config.yaml
n_layer: 12
d_model: 256
n_head: 8
n_kv_head: 8
head_dim: 64
d_mlp: 2048
vocab_size: 6760
activation: "gelu"
norm: "rmsnorm"
norm_place: "pre"
norm_eps: 1e-05
positions: "rope"
rope_base: 13900.0
rope_fraction: 0.25
qk_norm: false
attn_scale: 0.125
bias: "all"
tie_embeddings: false
parallel_block: true
init: "uniform"
init_std_qkv: 0.0193
init_std_o: 0.0
init_std_up: 0.0193
init_std_down: 0.0
optimizer: "muon_variant"
lr: 0.00528
beta1: 0.95
weight_decay: 0.027
lr_head: 0.00404
grad_clip: 1.0
warmup_steps: 200
schedule: "wsd"
decay_fraction: 0.382
decay_shape: "linear"
final_lr_fraction: 0.05
batch_tokens: [32768, 65536, 98304]
seq_len: 512
doc_mask: true
train_tokens: 592000000
steps: 10230
dataset: "wikipedia_en"
MLP neurons of a small language model. Each row is named by its layer, matrix (up: input weights; down: output weights) and neuron, and shows model dimensions 0-127. Each number is 500 + 50 x the weight over its row's rms, rounded and kept within 0 to 999. Numbers have three digits each.
A block is one neuron, or neurons of one layer that tend to fire together. After each block is what it responds to, as a language model described it from the Wikipedia text at the highest values.

L4.up198:512527522537524486509553491523510495465425578493538545421599599455521583494484516453476474501665599498595497558529486446517449520449511490542455484516408518484509590498478549450437548470508564540532507469525535487336559533439617563533543486533599424454434533485490540457550522448534534477585547459481393494453564481498619548445447564447431597543476479540487510481576467565411568503488
L4.down198:620469483582477420434525434504581512547505421528488446482553452548550409471552425397435541459488536469474600487468447530471391419589477603505638532440464545488479478507561559521504490565462464529551537517419506458550474532496554532550464459555500480540504576435548552598509475525558436506484557583494469515493471521554510428584469547444475477583529541514509474449342516468443540562452
L4.up286:534457484507481516467406483454518577481512552501557472546509497395561567459573501483554503387567475441512534555501495515469534480431456534482543497562458466500484473522469518534430334453532501517473483522433526491454482542445498527472511407487416500380427487485437470517536532458553425507533457485442496502499527479493422483531488440478424518518560550474568570610581523482579513577490
L4.down286:455507548493466584463516546476498606518507429462482477491573390547547495515477411463520546605516438410478519465496523484429498511541421485455568475467512436498480484460521526486460535462420503426542417470503552464475449497513439493526584404481541445561494441523509387449499459466539485474376571543548471447555597603452519454507539458446536410568435428622507446464521473460472565567501
L4.up759:549491496421481498526365515515508465500505564472468391427391542510482529426516468518450481505489468470484472480449501488542535462462500587547567447461498457530446436548551518483485590537560431436583436506536475520389379459564522570385462530600538490513491511448496438503608536461516521488498513477419356525493483525444418540535440502461370478550532508609540463444514519461405616453387
L4.down759:486495457466545457523442498508557521436519497437470559568546526492492468529562540398515434483499404462480500447473547572475556476527579477466464545442447513517535500474583490483485469499426559522496515461575511440545506520425510420581479495433435516540501566545402497507601563568531454420537504545549494504530504476544546425466517546560550487444560562505472482541461452522464512553479
L4.up2011:453555475529520505454467474546544526493442665530524470467424502457435525551546511502442431453632472496556565497459490524517534479441434424466607508442445461482532492454529548547535521465535540584473453428479501428450534544500534544482421479459532530496518633483500411434463481435591544453635566525511435503428509488483517547412495499481550386541537513554439513491479525533565511492480
L4.down2011:542478545493481522434490453511524420611494410403636543493529484503554494465444463407474489486540485419467552468527512540507490514522505600559454486510502362497535449542457547467410479501418477483532442505546503527449380476495448598505530540552519548496429524478516487471589545499508443583461537509533555508417512517424525471514566629505550417544490519505562477435505435372441527505491
Transitive verb/preposition completion

L4.up115:502460469436494542439512536475395598465552498506518501455541500493522527477542558471477516503489468431478455476550505475556547490533485548480460565506426390484582502583482529484544507628521492514414440492486501472464497478497455577541534537487488495527507524462455459469468422432520529564420431553464502459558476511457502492460440472472446510489651525482474548557474520503497467433470
L4.down115:497436489570501514504522516529386500386552469443489452497562536558554569514539444471477501467430535489565524464491477508450481494464472472515467451484409492517474516500475507473450468439526469496560518410481534471525488538580486509467525471395551524591492414545439539494623466527531448482491494668439479499494469460490444412494481526521515463465518516450496474546573426438501484559507
L4.up742:506495540482519526518484446545528514591478453531472425458464488605451452514375467506507540562516516525494558492534542519561585550438436577496537531484480537429487474521465435420535508420556516536375527429456459503419434534494541575484497581466500494457471491387518498535514500505423465519451508436513568508487537603454515604370344571439411439592575492516538461514510437545517478562504
L4.down742:550475527570470545494504442558487530491464512507411546562506516396454526505490462521524411574445486507500541579431510582506542393501486504620469522527478497478510468530434510493501524460463446384441575506464500508453573480452570408453569464450485505595546568575532431554510484498407437465438504383498423549534484527509421346445510585574461535513471503445533514512423527545524456440431
L4.up1826:532441494499416485501547474436515525510544478570590528511500556516451549468429547467483624477396507468494537522483468523530474465418545591571454487456546562488512561523492519545524536477521555399505406535458515483487568472552438562573464423482529507474454529564521435512468410474462439458401501563498481483550477500568440446541550465470542546446514441513507581556584430530480452530446
L4.down1826:461447447463449546514619565513445669503582517499500486437593421490488497530404511519507532570525500439473505556540396463526491441408468414524508440500534437472477557529546505556455518585518461465531508463530508459493385518479515481449524451492554419455521548450472474488526470515405472571494559601488546444541569497486517431408535522427489445553565535444465488543486478500530579447543
L4.up1889:466529633558441538564476508508553494580469419543481599549498563579447580487544455517505581481514504390464473464518511521565471533494541517588569577477547576511452540362533488518501526480505512451467494578409456504464438477523506587457486484493525516546490510537460565540488415540362524471478493531489491544418565526536629502484531519371502556577619500472551535424494476545477484585579
L4.down1889:486556551531509485466517485504471588497455432503437583458528481428606473529569483487541508462528515469551509595408477478545502472479537528459442528491476459503558502494420512405396479512526600523475559522492573479518447480513541619605470481462512492496538465566481573485488530621530413568520546437511487503446482610515551437519514511520601485533523504406500594477491480443485574531541
Early word-fragment pieces

L3.up554:565511500498520485546518519509510549506410487496521422488546435489548532405542575410543492596511650440539522421471477490514552506479512576526459472487491429586524530469491517398579455527467558523521538476567560474438425540351528451543426482601515490526465542498502533570448453510417506567481481376536463552375560462546512555477487587461540449463510518484458560532587490484517513457548
L3.down554:447444409481451539461411423555510476458531564496461472590474479545478398502482479604497474457431436488415478510482506534546553490490527509529522488534519488434487497407527454563514463492407484408544478490491466458512484508563431541497520603395494526469541526453477424444467538481506495455543556587501487500478536513461535511470612509551515509492519543535511456509532487465420452530454
L3.up637:518554419544503529475505438482487450507477597555485450495395448458425519435502500457404513533417474484496462636509554530495515499456461519578487555548503525544603544461524411506490553579474468493476539443446572497488448511523432500494378488435538485603495417409475506506526503453530463516484391453515505559422411555484535476449517534571528443491495535588470474462472511446511472516551
L3.down637:485520475467517413538521606487507485509564460453437581502488471495499518590423430577555535403497536536536474586515460570440481505525483368411477505588489459558496493488412461518562403533475451497435601578536517535466409543465470465406545515512430405530488536569518404528488430521528488542490525504479657549521488515453483531478398526524574490518543525519537542540388574465485493446561
L3.up1052:509538384547517474462566614499609530600517511591493425587485484529453526515501552472535584498499473468543506499563493508564511495537482571466447541530514563467491471444517407499495568458509432500513456495454522519545397441598413520487497417508544467434585472562581564566530511520468466456570523569508457560457463552458488492584491447618630449534550485489528472489535360486494431447443
L3.down1052:500455497454378384561488476477523522517494528471399504453550589513623521475465488447513515515569516453524519537512549656484500450570560527544467530557514424501418475527487555497469527480480478578476493491444532451498509511468425480457470524487495542559374461511557482524531562476483488588552476512520529391491535482510539482473478533512571510547504429563546539619508591544500580511548
L3.up1929:565555499547494481492485636474495424486561583427475519466465433370554582453512384524520499494359560516441472448481488460548543518473496511512453546480498467457495529424545406461549458524530530449441548479506609526461400520513508494524470467573466507517475513567544463570525564459532523485578466484524510551457533534520450520465467540560546451540492564622490435502517449499483481430552
L3.down1929:452503563495541408504467372488536478468603525448470599547486532507495480505456541459584600481513459517504574467482507515543527434507518520493587488429587491433470444478464472477540523516439507506482529454523430485493601490474582588408561365484483535539486431486476535527525551534434457519528542444423565461498457486553458542548490486482564458469532409445595553493594549495489486477496
Word-final suffix pieces

L4.up269:461534534448507467487520484462502542474507580461510413499607591516507537477531487333485515445534472423532513526562434561442469541497528510455415468540454477517570440539460491559546477500410513538561471500512417471511453444473547514417465484411451492414522497564587504608498541468538574432564454472491476490473549567475453443552551476551568528441523517583497460568473462441422507514510
L4.down269:435528440594489362520523552426521534559387416440469483422516493503439504529557447443442491471513506444520514513547542509495493423521405580402435439493593478467521476459467477530463531539473525530377502527523495502474417505490523534449451454592428554513506562495514480477551435419464486589487493468483575531504489488523434404544466509519562530520534483466468597491441511476448507492606
L4.up311:519529458468513458498536467552507497538477500543485476589484567588503477579561509484511480509479530530583476560535538475421373473457527577531386469480449483570565523553544567473522568472491468533516544524472455480490391560479505481506458523501502381550513518387584502407467509495508467504511495514523416491516536426526504622591542489524498498549547443547498484454555489429548558501485
L4.down311:420516446511486462516522488428432473506522528468458562477501463518511527526530597599512555579538535496464512482563480526461538524561561467403489537518539551505418524438490414469496557513470524534340485396491529495461597396495444417452466507502520496457447526503624496581477540477477584540505509523532568506467455388490608455500462492593588433491536510471459424513527513466571569511536
L4.up931:474530535470456500472474489504475598508488454456522500418517537533505654494413506443530533540445528507553494566467515461463368504457495558538517480575571401550498495468439395483543377460459395497484454462481507465567491551536494497458511500511427518540533488504518470386491591456558473551455568458531467470536451551488502465604485497523544384440584473564526545466466520604490500539507
L4.down931:503475556592499431551556491450464420496459519486393509506422523502467485528421528488444502548479615556537498444497522512461559468493418484466638448484488539513515452474564474416419609483484456476526461483607510538491466508495520455486420486477415536476570410564529556593514574493579492484528441610459507522538557408494551493426518362491586434549472452441499449580556529524591506509420
L4.up1848:463417440543578479516528484463459506486567497512473513478504666503538542515636519464523519428421507512480519476490588417548506429522609501504490501480528532453515526527497445501576574484458494543541483395395462505419519472552566517446477424428533536467458546518455460459492428454500431415504428475606450491513414491553535462518524549578589420400497473518530451537583547402591564546475
L4.down1848:466517512407547511523509537484530575446504461430516489509527566430567512445508448469525475521464534522556532517576546539526569515511433468461492539483512456490492438452463512519538502464488594494576483543572533495537451436494504479485521556501546412470508405539552488552579526521431539520477471504496471349453502538567520560528462558537461422517491460560453514485486467523406506378485
Word-final adverb suffixes

L3.up210:545395467566580520478520571552556435507486482529546537425488468508429477508511479507532576574470520553516536493449443477539460438472533544557411391420527467444442508384475419465468538449549551484450521426484419503475396494536451484428510513554367511419437496579535506477485531475574470476488518531483456585514540389501537501473418375547549465481593611473471459515586463503469545452521
L3.down210:565567528571416403474476465513497449541520585511505541442437389504526416463527504523491581555499459513425493585538550566557447522622593540445539546455487535465482473440556552485542434502478496483457575549512461523457484481554489494497438446438433439481492528602501487507467507485512445535515396518441529382522445556501547443516465576537491450496560483466428512492495511565509557495464
L3.up1004:573459509493474552477587570557497490608450508502534515444582473512487544599493567531502569484394509517569467466425370520549612483507481495587485491511572565524504467502532508479517426482504493574605571492509502526468516434504460521508454521636372511491511567517446559517532411597425460421549438527565452527371568520554522440578464431450419530528542573515488472521452476493535489574510
L3.down1004:533434448472461471380557514497527459465505440532491503452500544535522481573523499443456477529549369566508492513573493512525417515539503517497461484537576417453413478490544487534472471469503607456521474485570464455464527519506499493502452504530429527450458528499608432468567450506532542469506529484436422438335473554549471501562570454478520516502522483428528528561548584540544618457472
L3.up1530:486514613516462528463517588435471465534540360525571516537537508517504509412429565555494555481513517503526395469443453547605571529535478424575489472557480439493471533475378481552515514500554507525577570511398536572505545553506473480479551465507472562523466491524525474552423535511493508407507542582474449518479480436556478417492430519510506577483593509513450495450469514464397466571471
L3.down1530:507516451545512536496538609566551533495431417522562557496548521583458581486509517513501511433557591416447463560533472510447507520545538519478557482452478577575525437446463499497449554440471396492519560446479465501525525437405544464439432419576523560469555586511518605539546504540604407533503445432540527559409508541588473502566622492623492550482531479568466566403475469495439569556560
L3.up1950:477483516499442502390542496567563516552544542500515494463538503520594535427501451596461563550449527508502546411551475518563516524479535553451528460496518508527526443431512566547496486529525457529497549521497394505494522484535445545536425577457396543526476533631384454497418479480475492429515464564534529532375552455540531499456442461537546409438513541555561542479536493517465496555487
L3.down1950:583464520509424409425480466508598371543551533506518610462404477497484501483531455587462620542520478485497521470569464473499444526475513551485489468525527499448546522522583502517463505520506529524482503528369454528459456527498543506469432511434343543478471475570481408513518517488465481431387429537434478490455466500461559516486453501544546436443536415539386598378496522452461571528496
Second piece after initial letter

L5.up1720:538479537406461566314557460543496540484503499413542430469533518456553537434516513428556546503564456514468476522555560475587472428448467576468524426523626489472499524474585512531473553594389445411499485490551532447479489471492497492523418495496491599459505508539499509533435487462517495485526539540436446566450466560524521482533494496505497453529524495458517498556456539489559512480452
L5.down1720:445478429542506552558489543445401533566495508570531553457470569527441500452450470539502470518621566543458532505542425384462537505537557428466555498487457512562480507494471482533565447504526549505506495450338390511539439547575504428504573471498536446418401530499523528525508574606540520488488561548503495357541509411538505555474530503440544500530532502503644472460557487540513498531493
Mid-word suffix pieces

L3.up1744:501503455412499459489548493469497544462487506542502533468484452508525504472566536528572566607423512387534459523550454463536513482589540445644467505553493521585507477490489457494577507518422461438526523434478447527480494436404556509480437508501514579439489586460563393485488494511583454507437499475480445547556462509487442553496536531548525433511478553552464497532604459453488496470463
L3.down1744:508486589579542495540518471421497536514425446429521572529440548533536457522486551510441513421515529450481481454550517476556553455486470561451450530464512523437465504561502488466531456492481493438412537487511540528464402518509408464621540468438531446485500518462522517560460559507384514520483560476465565501473522457449521513517477418388492622624501454451500585542457524518482428479456
L3.up1764:489524488532451484511508507480550506502537457519512496518562478560521479491566419428514538477538570445526533510572597475485494549441480589438536535556402482479517554528561453458547538498558513443568447513475516537567478525467534478566522518480531490387522537501421575462432354464486502477458536498478500554511589507562553453447551498476443508481551492626484445455417391477575431427438
L3.down1764:489512558529500558452495525554502551550523581515436463432466519555445448538455575535508519456506399493489492487484541542540491506505530425501510458483541422428514472437527472559452530488554521476490490455521495488491519456515495586366560508615510454466564500442524429525522502487447475418436556562472474572505560553556543529568481397465519542410438488503518503527458491365417546613557
L3.up1880:506498403506481454469479429558542470545498472412479558433484480538464439502489486547473518475534468426573485521490415472539529559527545511515585539548536495540447549474480392462488535539448506427492439515545531537467570503523528585458497464505526551493439575407433483528559562439616489565484478482443542445478495491486606472493512522502475537514496513455508488392484426429587526508461
L3.down1880:431485444488502455500445488483511507459470535422555548525530452554465542486488541420544457406543443506534469479528477451438482451549543542480565525435580534490445571466514492489554438539437523500419490527515491512588506477504590496441522507492471534491451404454517604575633463494507521535544564485464481527525422486528530494463533414544481429605499596528540453581470547605440509429377
L3.up1926:504514437379303437525643481527423503487510477502540465469481404500526480461475462488509470514476527447480503494490466512519515542557512569528484467524516541467480524558543514474479529488473449471406519433507396552485413459515506447524491465430529500532341455483477487474517567498529481505502407456501474473548497492538547459424517528431441418479498515538465494554579451436548500514573
L3.down1926:445527500462619544580458451488509508511419477390535501475507605534384576445581517557468534540487466455473524516510528574495571509409483477458408492565528438519497527463480525496546472516478474596622417497474537472416574431587539412445450569521441583480516506481498427514385372552502528582463499596494529450394517434544382470502507478512583421482550467415494514492497471574465490551474
Word-completing subword pieces

L5.up158:595556523534547434525475527441475506516520526521545497457604420523510475489542511587460599496565498546624510591467442500495467434541521479607557503422449525495452583486480546458472458484437577462574558557403582491519527506537581623485492506530536476521380479459470486557533546467472469546473609523470420518481458495452515529577487453506465510556635518524475516521471536442454593436528
L5.down158:609460519615469422399427482467577479565430454520454494471489514430542501495439461497472491472595471435544561431476499615547475446536460515503508519432439492502550425480510610557431581477443477504478454442460483507502441458544524425484571575506463449543538512427504480526513463503532511435505552582540495464510496514570592505411457479449439456510448477572543507455429436505445593477427
Transitive word completions

L3.up656:527502407520537483391420472478519639495490510472497409447574472533439481528450471494489411462472501392473424440540381473484515539503414428593450453538437448524580474506542528507448553438531516578445544551465440481499501536510473549436604357453552495487443519450477433503502486489569496454485522448532539421522524584474498529482420495497468476525528509526495571568486493513561574597470
L3.down656:551481530528452506501481453496565639423500490473502441511434416523455526574563562428531535468579527489571563514535511475446471482424404549502502477473465397433521506572460505518437503571488494451583446627512469395499528418506477670431591421498526511502412446435488499526494505525517477464447454564488503389521425537405487507601539508470406487551489495554529520542474619495526512488456
L3.up719:482578495496485512508597473522486521448452503441515428441430486486500475514573588341475457520580491397550458549458487497483534497382488472542466476458471537525487555541524571448502463476487493508501526499460525475477449584514551494540450452418486571516516486456500481489423438549618520401548525439470419414419473476415459445472531547458381549538486504550545497441475465613536559525520
L3.down719:501463548543489500524373521559470464488414477489504417486508542511668407463459456512470446484561474501557512428513529483503448446594494498425468568525576402435569523445501408597450481418656456472530486496510574451547503416493413518555535472579561430478478510525455468480489512403529439482461497561506436479586580503516534416576522461527513434590483541580486392558462524407400552562513
L3.up1030:462543413491493512511511525449440507467516511490516385446512499542564593440422388505536468479562478587444511519504511539484590578484576490531493516411420482562487508494496483446421418401479405481417601543500475564552433534489521486417549611459533480533455518493518523515488519541481579494542482544444503471472466484451520514497615459495483632506496426542593446532521490531514540504497
L3.down1030:544533588483573489487464441500613498589501494525508597571457525482405403525548519482441505522445537421562461503417538460497477466472452492480452455615567570456537492451424459525544573535497578505557439407442537475484529432509477455543446450501460595484546456566522470412503495490546470477454436450599435517496429505566497454428431484473510371515499535497442504458456473488515407467444
L3.up1759:442594426460450437466482525481479560477474523512521468416523496502411447485562488489472424569584540542520471522484471548509537588442455431496436541482408492561553442495484475461621550426514478610551580537480446433506442490573525550485405553474461471572480501446493563427511486524502512455587438461502482539459541520517495475527454568485468413441493580499559553541480458520447566483449
L3.down1759:477470455459496512490440450408454488503523481453440384406363455443499545448465473532456504438457552521512480607439452499556378475482455537503507500441494562463569435401557456449458417559512522513500515534539476610509464511556388516398525518559484509488556481493552454433506543412554569508465538527471487485479593452547454421471550564593476568480587481539515502529534589397490602393534
Reporting-verb complement "that"

L4.up315:476553546450500459490541543480576494505471520435510495511405451434441479500422427455514544488465506464490494562419564537408498504475461506459559546477505359579557579530553497525538508446560399422527511516469497548590442449382510505513517460577473370499456475477621528592556568419541546572517431474471425522529520506496489464584475483481510544476532507486614649502543561459616556465476
L4.down315:555534600420502503512498518528593617446535500480452488515496449510469589507499571508533521465489461503480514560505532492496515500550531568496523380541490504541439540506547543575501485460490455452556586541571578534532428527437469561409463499495548433451556559444538515425440563492504544522420493443458497472407491489496511505506432483522527437493450477528482540491447674488505464481485
L4.up346:552542496490482567514572502482544513481586466550513556514519510437529610469449450475533490432413441445474571517470528530457550471495543552449503541525550459482424524344532536507511524466471439515527568481493497502584527578495467513489402519534472448485438466452488458496524512447536464566424500572562456471475507511509511446572422504522458497485648506395527525522460498376560558530464
L4.down346:463613476470545562471586446489497537612516503579515448467490548581479461408507488508602480385445525509474574544452512484460557576555514403559494439471577560543501520502372531485425482422518469606469550456511492461554454533402562518491582557556389460466474485478463453421489487524484565517598487562590559472499578562494578449513527582503467454540486497490527493458506523445503562483449
L4.up554:527535428474520505492513573577449533507472490518599482475568434498441549516497467568497497481414517521524548455541514491557474448535525541515317549502446525530522488547532497556534412555448525499433496491498497549461533508499473524451558495547469521551442539496478440511467471413494489414377546574564516512536589463472559492608501516444474461473506486400525492519482451599572415425503
L4.down554:448473432490488483451509478625502470473551476482544461521513523494401574516514532506579488491480491515463630567529575600501507499477601560387419514415509496510461525582431513590512539527464440520426480521461509524527406577468468561450599467536527451516499490556473513418452439442529475516429567527570482486584535403531592475472547532601527541527524449460568505577489445416487524525585
L4.up1789:554603417490466491413491534508522530534485569496575576443460391549485465437485502536403476490418425443500467520451520520473522495493501477453494463548516492424405486502522471491484482406509528446453477510477374460572411470579523522510405479456447467526593527409459412509565470479584475470503512510484500497449560542487492378406458551512377562511609499451498454445472481501461580547493
L4.down1789:456421515517575456563445489380413458306451519467478495621463538532499478537548503527546450411495459493521454517510488422564521510424461452507486494483459547480558495509435512554477446487482517509542444498455556493572508441340556466486423510506463569456414451512497583488510501472510538566572507529494421421487481547484523540550502430557531537494576476543383550420479473539503581486483
Saint and place-name prefixes

L5.up818:543513439409530457530548544552449534494516595625620497540492547391474470483534526453502487460412531517392493518492476483454566454431570471540658459362501498436503557568567480510479506482553496457420562433450533529482528501430557588453517487500466452466550477510588567477518484497465469404560409450449483526442466556578551504521441483525531486568461525446437486428458496465460563517427
L5.down818:638552522531500436435509524468475551571588505564480491498467477504606546506475496518481466455500531456520439494432477432505502558532517473446495460431497486493473488465444484445557459534479537500514470412510511578407460565450605613615463462508452430502435472406542655554494528503418475541521555506541548402497541557517572533483470535471534590550423562432592526502504445505450516517513
Under and prepositions

L4.up471:474440478537559545488475530469495604467499419417560508529506499415551474490475448456382512552579470513531417463461406521469555496496485414532519574432416460539520525519522486432542481499483509525530455508472535513511417531440472546469607426467565541490523521529553534471408464482397539455558593493494561513427536583537506526469511482563466473550504543561518526418457535494496428490511
L4.down471:441552415490436487488484552542492411409532550478388498558617506575478514466567481488504526478406432449444465403504522523512525515464503531439467431556573510569444510470464477495503554545517496493493572424547476514461572529494547468455458494520439408524511552446389442502540481490511524532449529456535468642496516537487477497508414451472474464369459452485457486569520547520495533452576
L4.up888:560483507427536470387448430467414527490439559407568453502445522388500537468459519457496517528529503414462462491495498513508588522483498494539563527465573515516545521567390555478561516388485497505440426511491518471499494565544528458505504463497502427498570541438433529413545525471565466453572481515561470559487555494513536543478467411539338510554522530605417490497533402507562487604469
L4.down888:419474570483485449531481521466561576524503486415541496473536542497549587488496455511465514493624472523455487518468536423468536555499481503527486489501571445476448542517481533529469578466460470473464579446470593471485426493507501522495482485526384528487528546463537517456503509526548394536467505557560502577507536442340563525598467459578456545537523478584545512538533557439530535541561
L4.up1185:563543454572511501541498418449527530468456483471490415467455451495347463546524485481479508498526437489512569489422401539564494512478487514600419513496506483506549469456578508465495587463595460502527482480506602502558495392493510497424499511480501509503507534551500432528490444547480518481370495522481504525441502565487466447490550506493440446491540452534512497457510473546464519662481
L4.down1185:537476501500480497590520564546462490534558489530452498562537497499492453508440538567495491508468480449374401463512479524525486471564510522579514514431507476456485515490512454546500452503473488516569487553495518477508467531510523521489534472531500477493465543545406558466586532469544513493566553501534492447568544395538385539448472504507402498548459550544513526489508489473518530525526
L4.up1979:529515525497483466464421525509444503481509492509556541523524536483488653456464534508492459377529389480616479524428643483484489492487456612581608533473480496519519479497526575532528472455487434500506584527530468524460507529515522493489432467490555525430512511539560516507540543436579579509480481477523431507476509520456539564446493456437498495476578469509496419474561481481531539584426
L4.down1979:609518492477553509512522514429584630456434418491448507431510513523495543518489492508488447489488595445441470491504502497516523498594464402503472500538514507503556527501513407485462546425551507532506423428423472431502456404481495420494495486488512594484370577468564454471479502450557439477526491630503447443471612479491508393500483584509512403524460496531522575510413460574444529510538
Comma after opening phrase

L3.up45:428488479474505532563527568465559421544515505662448511501460429589469487578492484456529491443430587497489535527455485565513607460494501509437463546488465417458486462542419482562552504442422533488496588561494504435487577512524509462516470518629405529518398432580492498511435510537396573623511445512459508497545549537540537538488459544546588494501490458533561513556419453446518515475485
L3.down45:483558468517365549514567421451487538495523555431528470534483605475437527403423445550423426457593474562529515531504541485432451566453382528581499517490492494543434517539436576459552394474502529572569425501507529515501449469519559502488541503537569517569491518471522496409491497479536472412475553526529414498444556544518450469459534511436470531541525489522411546482537491559450595624446
L3.up349:506459480519463460544495546461594458399477566567510551419395498406570496556524450414464498447478568523484535519515567446477462482502537502515616537529402473377548536456450533562511523481496419506549540433498517622386594551377466529461558552520443485543470610499492430475426525500464564512501587534463542523521476552511433507510442463478483507540532481453558477541450551457500592564463
L3.down349:484504397461601538499429459544544555481529527540505473500445470391542493442522499505427410611533538530521549457467541546434417528428446476552454516437487514569438492454451497531434483496512515550592474401504537423512476545520547436515410483534418565487494433472541528548599499508434436477494468495561461443534495505511551462507500469507548551494515536497573472477568499564376592446570
L3.up956:499455478466453449475448519462573484539432503532477533539464522444487502454528470438488538478443506493660429599577512478530525390426520512469453539508537390526463424457509433518518479427505457513514504504538508496468561585572513557472433476510562509507457544479534461533520489485506465551551542457509485444514426450521583462501486499536554485433643518461508419565439432480496472512556
L3.down956:509494453500568542413557577512512421472515567532506478541457574547513449557561484592447475525605542470415487450475457538547550541538556418498487497527535483562513407472528562579439538541451453491555529476520526565403536511454387448518514509375519506466540611496452490498536600488544444521436481476525489490532506530497475583533431497469488443458497551562501472514580516490468467561528
L3.up1072:479534518502498445579520423442490528532471488527434520473485602556449467494477496443401483432557590449598455510568479560557455561480496498375469452463506469418434511415444566462446460472499494470493573480512475522497555531496571558494508500442422477449550548591501546545404549449508544567487493495520508530570475513332533510549456423528485491523616560453505456479556466500460475463495
L3.down1072:546514555513426524416493428528523570557424514445539500510473467462460423429476515535494410494612589474528530506553558524503523540463545544496481424477488485444462432433495456448504574485455410534468482530472497573485421522403588521524475509488506535534478598519542528469459584486504481606477496394472490484465541488473536457415573444510457454466511472461550569431494442447465538516505
Under plus mid-word pieces

L5.up950:515461403442431444608499414542453542593427564499503542469457491529531483425631482457460560537522537424550539569514548409505499485458460481488435447492499500474462578467462490449573534377506512543455533436443484533548534456540382520423417520445476524502459437589493524537502491601471523502520570561528447461463455469470586575484538489510594493585514375446497506544509463462423612481542
L5.down950:552414359499433408534504526502461488515459535433442508485481473567492431484530518473399534533538532422571559490604533607461442488518505489480439475523544471559529586475457496535506606430503478537497414455455498539428509423509402526457467579482441572491465480573560540530547472463514482536602550456494482519422452535561528414551558506471543508523529483511513529508481450480444566473502
Adverbs and adverb endings

L5.up1038:533545430486469509456317395519491536455424498459555564561474534538447508536491404518580505484464436457510451472552604568570582531491516492486588461491482401613492475519525565365536478448463572478428401528498533534509439497474560457547487511566390526481435442455542522495517491505415480434472532467484473517399490573484533497467482467455525463571500448452459542470520488516455590491497
L5.down1038:536525557549481378392504531575339400454557517530465534530526519392523484513519421592537566488585484484498462510535444545521518529463451491517514463487470448518482539427433536416432500479503512466405494503538460459477444393477489552455566526546544463505580583522527498516401472459472541545393579505486448508445476579498493506520478543551493476500478539569478515442552572561527465444489
Inside foreign compound names